MLP neurons of a small language model. Each row is named by its layer, matrix (down: output weights) and neuron, and shows model dimensions 192-383. Each number is 128 + 24 x the weight over its row's rms, rounded and kept within 0 to 255. Numbers have three digits each. A neuron's up and down rows have the sign that makes its largest values positive.
A block is one neuron, or neurons of one layer that tend to fire together. Before each block is what it responds to, as a language model described it from the Wikipedia text at the highest values.

Structured-entry boundary tokens
L3.down14:087099112146167145077107113142142135161129134092126094118170156100128140154142143154129153159162113138111135134099121122163144131141120120161099139087121161108142150110136116088085135134135162110097129123163120096168167145137132150147084147167097130099102133141096127101117175132125145151098131158117151134136136143143115128101165135129124144087129147137102078148071123100127129149064131103133150102109141104139118167126138145128119139135156092143184142126097110136083123115127160110112103096176148153116128146159122128134112066174181135147107145140145134112111119104123130148
L3.down79:159100176176133090091125149118159166147121136112159114183092164124114114156137123073142098137146112115090112147150141173135100119108082128135159108151165165158150129161122120127132151113077104120109119136113132095140125124157142117135104136109114176118153143101134093118117133121103105090132119145177053126150131113121141144130128114134114121104094119112087153155123098100081128143141112160116165107102142151132102138119120146116137110143145102135130132115109131134093162137167106105120098128113106115183140131133150080140113120123142160149084147139135102084151168144145094143
L3.down90:099170092142089104127110148135131124140134116092153104131125132143129109133175160118131122098078129071141146132120108085145088134082095143149120180145138144109137121150130114096145141118102152135151081130139130112152142132147139131102151131161127165113132138143161115080149112112103085104131105149117163100128129125120144102072125136159125158132164124122144112170150133136153114165134137071121138123119090133112141125130098118157130165137199161184141113116128112127139137109156131148104117098131153115116161139151107139147124136108080123144102082099115168110116169093131124150
L3.down682:115136149157104132116119151111073130129130097121116128109087125134148116117140153150098125137154113162153128122197170128149171144183131119094147081121144142118115120170120141174109135114081121105148115125117095176075131121103133106123169147108142180158158141110069108102138109134175151133171106068127108163128155154115168082107136138128113133105117131166147127162101110090106135111158105158133139128129142147084118122133156101144133150124127120150131167135114125145110155145137110143159111113125101073121116151153107097143092124144142088133149103154142133152164136133136121147
L3.down836:136144123109128116122133125133161161174127112119101111166112162101107089153112111117146084097169096131129099113179094137125155136105106102110132145113168102133142144173121141092098131160107123105105154111178134156119143109127138130155149143100106113110154145122154168079177153129128123173158123152167049140071106133145125107100133119161150098109126107130151159099116162130127153143106100148125159140122142133130134140149097157114168143145173159131122180135158113107148126128167110103164117136102128161101123110125134112152118156174122074114116153143153099099141120132149152169
L3.down1243:111127143114099087147109123129139153156160145086142142110141098100113103127126132091148109148174140130133134120150143123103119155131103140130155154112156149062129135157180108095128154126128115141142198188178143149130138151123175126111133138132115130120102165144180216114149117140139130106094137140124123128134116123142165082133155115126134128150139104152148155154103148134145135180136105115120141141162107121127097135125106118170117207112126154142143132122145106089133094136114144119107108127131124160100118132140109128121151129125132119164135188112144120124135135133122131144
L3.down1418:126138137115125091128120102115130124146105114111150140120090107118172104113115142112133070104168130118121120175131154109134121122073116118127112143123113133115143143150092104125117147129112150146115134135144131118129160113141123104131132133135103086155143096085163095107110174117124118097163099137142072157125136154115081128135107131133143116147142144139135108141116153129128101076158178121144082143052161147147090131154141093160115154084149087113130098117144152078133148102149126130128146132192144155117100117148122143137122079162132112152084107109145128123120140151081126114
L3.down1915:145156137114106111140177110111113134089107144113148137085137102172169112106160127141112097158124167133094133112116178102150106093144149108153147092153105138149115115139148119162110131142134122140122143124106130111165120085127140144160126117137092117119121132117099109103135068130104136088141131157126107127162095165134181134146101152142126119141112145155146137117148131112129150114140113127121119140121125095103144129139196150140084200146117158103134119095112158171134166106107093167143112122099145053143114136139147157156147147107137119088159175133139112117146151136137099111

Space before numbers
L6.down509:179128119094121122132138148097084136106093133140143142118119147110149122096135166111155142124144139087127145134139171090092162167153103098083106108186130083082156147154144120108120090128125124100135095129154131141082133111139110100152107171154122126074137097120107101130138136091112116122129099118123145186129130118139091122139148109129148109151112132144123124116118134114145111097099154078146107160116104164156139119128129165134155137106173144133169143201127147112136132115166130112100147138113106113078169111177127151158114130132106106102128123151107105101136139161101131143

Sc/Sh word openings
L3.down78:150173123130115091126126138149119127157118150138136111118112137105118155096115103119112150113127107090183168111130105161156099100134114130161187113147148138129138131166103114166121094117154165110116145094086153068116169133113143142152120113163103148110121095153138115127176115090127131131131133111113047147112129156112138085137111120152128147120128112124139123098144150083122131101106121124107137174126146094129121145140151098131108171128155125193142073110133127111133135139138112129119108104123143138105113118136112135124120156155115128120106131102139110101171135151136129126
L3.down747:116124107147125087097130102137120138098130122095139145106114147111104141110134146095137116133129130149105129100069132155144138170095126132141090173124143112162105142135143108138146099151132094096120104149140160108116104132136139108105071119142119127144150111125180123107108135103121096137091134150125076121139112119167102159107126127180087157140118137126141091176154164138116145143124115119123147131126116085111133130086150114142105111154173131157154114137099159146119143140146116113149158162127137118117168100087127099117138137099092147123108115133124123137129107110156087133
L3.down856:109144092162069113129173109151104093113178100108166112089117165132158119150144109146149146153094136085152108129132134116166096117126122108092107123143088156164134099100104132121103148128139187163132119145149137087128133160111122173132105116132142117183120109088141095132111130129123158154132119137068064133139138113140159152118156119121122164153132096154121125105106138112122109092134159121112144142146147144114116134107107145211147106138117141143123127114136125143165140140108123121077146118164109130156175158112166134142098136149154181129142113111128144133155141059142133170
L3.down1273:131163123132121133090119142132123135103131085137104119126169104170101138098128134145144144144117124115173141122149120073154132072161136083100122115156113154165126094148131117108118123080130081108085139151177140155114143112089126153171097134124121144104118119109124134122114092168110125141141137133117113126147109093095166101157129122159113125089123115139112105115142172168118137142140114124074104116121132074111108153160124139141125070198160115112170160119114096105133167095150136102109153146140137124119145155129111115127102146134137124126136151131152108128146118133156127155
L3.down1724:178157128120117149099128116087115175116168092140133134094134136140156143145116130132160133109116150135154125132127167104187108115141129099157182180140093119119140151097136160130106096117180115132131117140126125107116142147114111140129112163128101131161137130154120155156114138147158146146170139124138121127124156127127140090145136188143078107123150149126122125092090094096118148108154142124133112113150153096080116112140181141133126160111146116122107101102133144173137162162103132125134111152126122099110129118113116139083120140091105172085144143121135108140160080143097153118
L3.down1847:125142133136119153150129108133108183126162118139137145136135116115097101161107104144083155111121135129143117111085146166155121105123158122153105112165096142185121133092144157164135149104164105118139117099128167175162143115128152126128078133138107103138111113118115142094141112150127151179111154127130140116193111139118120122155117150169105112094137106138128091132082150124125143110101127126120059164131134108109116122133146172088132069161155133105153157119112174139122154134162123088145144125170106134148128159061110155138167107090110143098108165101104096111120165151099113111
L3.down2057:142127174118154114124157125148109167143126155112104145138127145150105091083131135144084132132156151097111155123149177124171118128132082097136056144078130109136119116123125148102141135154112122147134148141163110184117116140146142126094112100111094128116123104121140209139119111127139129123136088131129108164185104151113122151166148092159163102137170099166101123127116138101111142122146158135145168145139142125098119145094128132117109146133136121149154108099133143131118152149130148135134112127117123092159107107103137080159101118136108079129144142168107139096121107112152156113
L3.down2164:146100095181171095151109162115139144101149111129150122140093111142127151128106101136132122151152134122117119167126189107125122133143133116135128133125123134137122113101131118166144150134071149117119153110145142173107137095121117087119131116099130125066131145134111108110147131154101106149120126108118127114160122141154120144129138131163155139164130118135124147131116184142128139103078123099090164095131133128127148131133127145126115069175085149140127161154098147136110118122153179120096156135117115106114105148148095173122157183129124094148116135137130071160107108107161101143

Start of surname or name part
L6.down2033:136157160146147137166096120123130128141146121111129140096138136139125152110075140130122100077145148147139130150104132115155118133119117125155103140144084146111136156109104144126076127100116170166106118123143128117081112111116172139130146125153116104150095149117132130124129160119102093161147095134139145137102127112151144130145110139145099138130122123095166155143100075145164109126141132149125123137140125087120123119140151125095117157120161116087149161129113150166151132125122085081139134182136140132124128137121113097102125122084103114108170140135129130108103111113133068143

Table row start
L3.down62:134184134136112119154145139124101130083151126115153120103122100114120193135134090136103129129088123112183127119108121132105106103122122125100115107116176134166134110125151096128126149104136131148136126102113129117121151119128129146098111073161110125116136120160131096137164194140132139125122109157080082116132124098167151133105156130120152114194116099127125113160142119076111100086166118154054133161119109132100089125085134114178179190102122118150176150116123104151146162108103110093121151117135164149129137127129148134098146138091076152137133119132087108145127141095116114158
L3.down349:119100108089128131234118177143128120146122138077125144125150118093121154125105122137135164146104098099143122116114111127095124102161098139107168120115171139164090124157170129168143142083171111162101116123134147106130124152120136173107162091109125134103136120152110125107114165114162143120115153115085142154123096094093152101133160084105141124185113090144149154140138134119107117099127130178084095147131112174115101159108133116135123121101091133135151125140094168103139113137128129089144119118147115185135151146147147135098119124140117154126151135109128098138109142142096128118
L3.down584:129133161155132146132128121110169134123139111113085148089131141114105148121120108163147123117105141131138135136109148122156139125131155093146106138142105111155142130051109109102139136150089147093103131142122149148144101129108113104172121123120146096142132114214077064137148092139116103162159119101089153133083144125140112136135105171160101083142138149112117114100108130115089155111120124149083140086133170116155128113093107106103141149123131135091146147175136106160111141131151187113136119135106151137127118134111163119136088148102067120099142134130146130120088127117171164104
L3.down946:144127110155130120170133102113090102091131141127148118100129115123103184148138117117125157156116120106200091112089122102100107143123114158112146118147161138116157095133111129171142137126143109153129136129163155108146144153124126119085133119172090102159148124153103134101131156140132152146091111120114121114135136091091130133101156135124143131134106128087122123152159138109130127096140125131108151156150079119110107175119135106124220143110102129115149149126110138164137142161124116102141099134141146158095130181114112112120152117109110137145151101135137164136107121101119133157
L3.down1262:135097154133093077178142116096121128110133178119080118112128139152109178119098168120135124146120107142098069134101124142132149107103142112116114156189163104121147140140143167132092115114159142112093137127104152114103120146162135129142122128114120132161125151125120141123140107147129120125143156129152092130095119111115140130103132083077155133091139140197123104136103116136135103124123153131158121128114149135064107109114108100161152108119188139157184159158135141137127141119122153069136153141165076176083100134113164128156072109098086141092137123129135137132135139104087126119
L3.down1319:158151094154108163146145128152105144103117095097142114097148127128107152109166104132118146130095101088159100113136093130116122103097120141137128090110161127171089142130162087122107148123148120154149126110149125131112176170152118132106139111168130115151135120145136114108142137149141131122090093119076112147114150124160153094118126100117129127152134108118145124111156174139127112115142088134099128138133096120116114150111106105181149212142115117160143130116120098157155142141140147124100130150147135136140130150076157143137150104102116124117175117106114105150122106102117137137
L3.down1435:121117125096122110190112143138113102151136137122166109089117115141082129185139140123147149153132099124156119153123113088121117105102145148097137092149197137112110101121165128106141127091191155158119140108157116162138122156123124150114176136152111135093108158132144133092096156097147153142161135132083113126122122127102111151135154155069152158130113105135146134124156138096143096123122143096114126132129116146138128168152136102133178095117140136173120183105123149167148094096148115084107124142137131125112167142084066147143148125145103124126107138121135129097116094087110118133
L3.down1921:102092117188123125103159127122092137135149150122106129110114122108109126163165115145092159131127133126153139169093148112095107086095148132102149124187155116152142109142133113130075122146117075090209096109151125123134098176136118139155118104150160097078104139151100117157156145107120137099133101127101134126149125128118163154091128130116145139161103115168118123132113140102128124144087198107131135138126107121141079149098108154146165094160136132140125134109121136115121126169107123129147111118129117083131157104103075104102120159166113107146095084127124151118098065125155134114

Table row start
L2.down389:115171121128080113166146114089077136144168135133138128094134094146161096138130101143091112094121144158167119122106137165083121120105149109084134127130133109175116132104100079163131122116102123141101116099160107106170097126112098112142107147138142125125127127186142129080112144127134151149122133139109136132151146082165120105117139117149115085127134089146152093094112147114124142137096143146158126142136131128129119138127143109091121101137119148162095112167113117112122150138122124082151141130136143169103157161052164153127148107114118149166161113105124100130124172135109116165
L2.down1119:098135148128082129176127163119128144121131158133150134108103131106105161166120149147108172094127135148178089108147104141133088121192147126097126115147146119120120106097129158134134168193145122155129088115157150126123171175120175131143159108107114135149142168154069093101122125147146129138128113128127148115102137127104113115157147153133166130144141119080166153160137125102085115135121132122093084155141127145105075145118147169142202180101094165139131148123112120126133099126124126135136077118130139168100141106104108143129130120124113102127128165119127111125117143072125144138
L2.down1246:124124131144146114165129100143106156132143140155154159113136141121126129165129103156080120141121103111165116132096136152089105125144145118109113127134174138170127135097146121151137161144140111153150136131128124146110112143123125146127155119116101107149150131187127128094129195148139150115139110164126125123135150082119146118138134165094139104135120105151139111118128148138118137140114121130116126112110075124113094142119123109155169084116084173135115163162131138140146110140135114090101107121157130114117159143110122122150140104103128135139112147119107153153107149136126144163
L2.down1386:124143131084126130146142108114104132161104137135137119125135126114129099119139099155093142134082101133154111080120111157129127121137111152103104123118157087125101140103173107126167163147108094171099151156130123101147128134177135151116118127143094105142135115147157131116110199088118161161117153137151073167145145116122155119155145140095127147138127110122130101126139117149122123165129103150134168114149107149160124119130122091159157215117127139123135153105124102133171109114107113126125121126116126138116150115109132121127144090116163141164113130136112152135119124131108126145
L2.down1873:126128151125101116106120133124082122125130093125157189109128130092114097107113117123077129122136064131100095115093132138125145094126144143102120116163147138131114154082147103140136159158120070140108134160130124142148076130138116085089104096091151075127147147156131108144195161102115103134148157131134113125144159161124119080139130130108107114126120150108114123104127130158101143162135124163106124123151151141147102093108147077151127146123113106134136159122159147115112080107120124153192097118135122131060096122068160111131111109101103137155130114141112101117074110144149171095
L2.down1951:113141139141088104148119148141144106124123146123126156159135096105166173176112120122124135150126111118209152122129073145159121128148138095122092138139175126139163134132148094086159118121178119171126136118166112173146141178106131103139145124111099139120139137178120087098140145108099138138130105138141114082110133149089158099125157163121121096149146142110149189109114105137104110146142138142129087164137119144146085136152172128138138130086093091112100152141160153128096105151129102097150121154105159120074163154150157126110129130113149141151139130155140147139108102149093123125
L2.down2144:167178142126107111161143112160117146095146125107139133100129122119106110145134117144116102107105110129163148119108117145101089102144117154131115103122145142108104149121139125140126150106151159165127125102122147108122158175148140127149064118130091113142116136152099113114146142111124132125133123138095126152159107106106153105128165106138158093131131135103115126123137161093124112146117118153102165116159126141121114109118125097134156219132127118141130126167158135181149143140112131090154127103122135135164133178102170148130130074093142133121109130095139130120137134121116135112
L2.down2288:125111096133142117138132180095106159105132123130112148108112118122133136145140124129072161142117146131150118081141157129138109113126153128082105153166158142157137072115137094140163164136152110128093082091118140176119110132068119135167125125139134128147138129163132088119145097122115127116143142127161091099133107119088127108124170138132159105117127157162124145140093134082145149102175131088118101148084170118089119109175126150133168056153105131137120216144103103127134140101139132111131111109101115128106139118125164130188138160122124137121124153113156116149118149151114123126

Word-initial consonant fragments
L2.down65:132115137073130118121112135110152134150166115131107147130131110140138151106131165147104140142142094108126127146144146086104168126132117155136100145141116155154130122103096100135158143122130151094155110163087168144130112104147127133158119156143129120090098143126134135125114147119138132141129132134134188130157107135129138168154124127120148095129119163141144130123074119110135161116129158114073122104132145105123129131148144176155154000111128134119149132122093135125104136119131134106112125137167115116135135105134116095142103159100110093122119115117093064128134125147114108099
L2.down232:141094108095128105134129133125145114114180112145114124149157150136126120145141119134144147130139098114145153117128129116143140172140140104087134119148141112117132094136124112155114107121175064126159124131087128139110107116153135159127135139118106126140149140169112136158104099131139134154094142099116105115174138124087102155171115145081128123133117105154099133133075132113121113142072139127118100133116116051137158140103116140094122055161135151117169107143108147090125103132138152115112173101155154142103141126136116150115111134144111141069116122112102143176125091163129141209
L2.down252:071133087120152118105123123168101114105153093110120119122110172102132124155125113118179116118174136089168145099116133110118114134130118081124113146159139071127148123124128120127111103123114120080102161121110154123175145126092126121143074145139112120102124096131142127104112156110095151121137159154155116111117163140112118169105111128123141118116144108124103134141127125125136155126141097133106126152151114055142161169081128109126096057150107127109109127123114129126107156138123159095096167146160155119105135138113095124111118123113120123112162106116124115125156112116101134132
L2.down877:146177104134092128113142108130100094115137084158133110133121121119107103095116120175104156109156130113123142108142184127156141086155140125136108151169109125164147099159132126115110071099117139100086140126106131137104140092097147144166092119113130122147126110127147118124118101148086122158112143117105077114130115085101102122108163145167124106107118130112106141117118153104113145157121101143098166122107106111155120167109129140120127081192162138122126151147141146093130170128153137113125172153146133142150134179113112090114136136137101120114141141077147137153121129148110107147
L2.down897:106172120078109143075120123125115125128129147096117143194150125126124063138127102119145147122167119085077130120108126156170095099138138111085139117157135134137127108126137109157111121108115128107138155124129134096100156108118146180130143131168127174097101112106115117138137171101130123134099122108095137159170135125124093114118136115123146103157095106144096096098129126152073165165089114112122117132151133138157145123097110108136101021156124151148124152143162154121100147111134153119139125132156147137111115174081098110108094133131131129105131151107136109095148150171146128124
L2.down1011:137127129139193125131149095140113183090111121130108112079075120155111134116129121129109159104102146147166129184130119105120101101124140099114125142161143095147141109153156127129153116126091148113142121149123135143142086156126141141139094132138114129130138138118146115115105145115128089159142092174105146129161135120168124122110140156164092155134160112101105102147108129134107158136151116130112121113077128086115109123138124146122068074168170175152147130105109141114117123104147096118067135132079157091106100113062067108130122163156177106128110145097130107143133132149129114161
L2.down1555:152155134129085115143107135109085113146161107121102152120110100124117105104090091143108132136118121129139137130106187137170140098147116125081156116120145093154117145094101127132125139096084121130106173143128136123118108116081112148160123162130108108090070108154134139113145159135097170137139104108103134116124123145100145110161132127139124115108109114184122130124126136137132145086100125121114138117119131117139094124172143087153107051146115139118116151150136136126146103102116116110124149143124124118155125163135155115062124150128154086063158151118122117138135085143180168132
L2.down1749:138131108125125105106126104126109139094155072142122124119128131119128146116104131105108148117147131140146116092153172147129112108136099085110144135179127103126166116136137126146114112102102099129137140154119105153110130076092138148205115128097115134106102138110151128140138129112109144136132104119112103113167135117101105124135130144154139138123116106142139151135129171135110158122120130113104125124124103080100119116084137113109108049176170129106145140124089117077116145126145115108118177124154147095117149156115093145087131141126142120095142150116129111134142098139142121170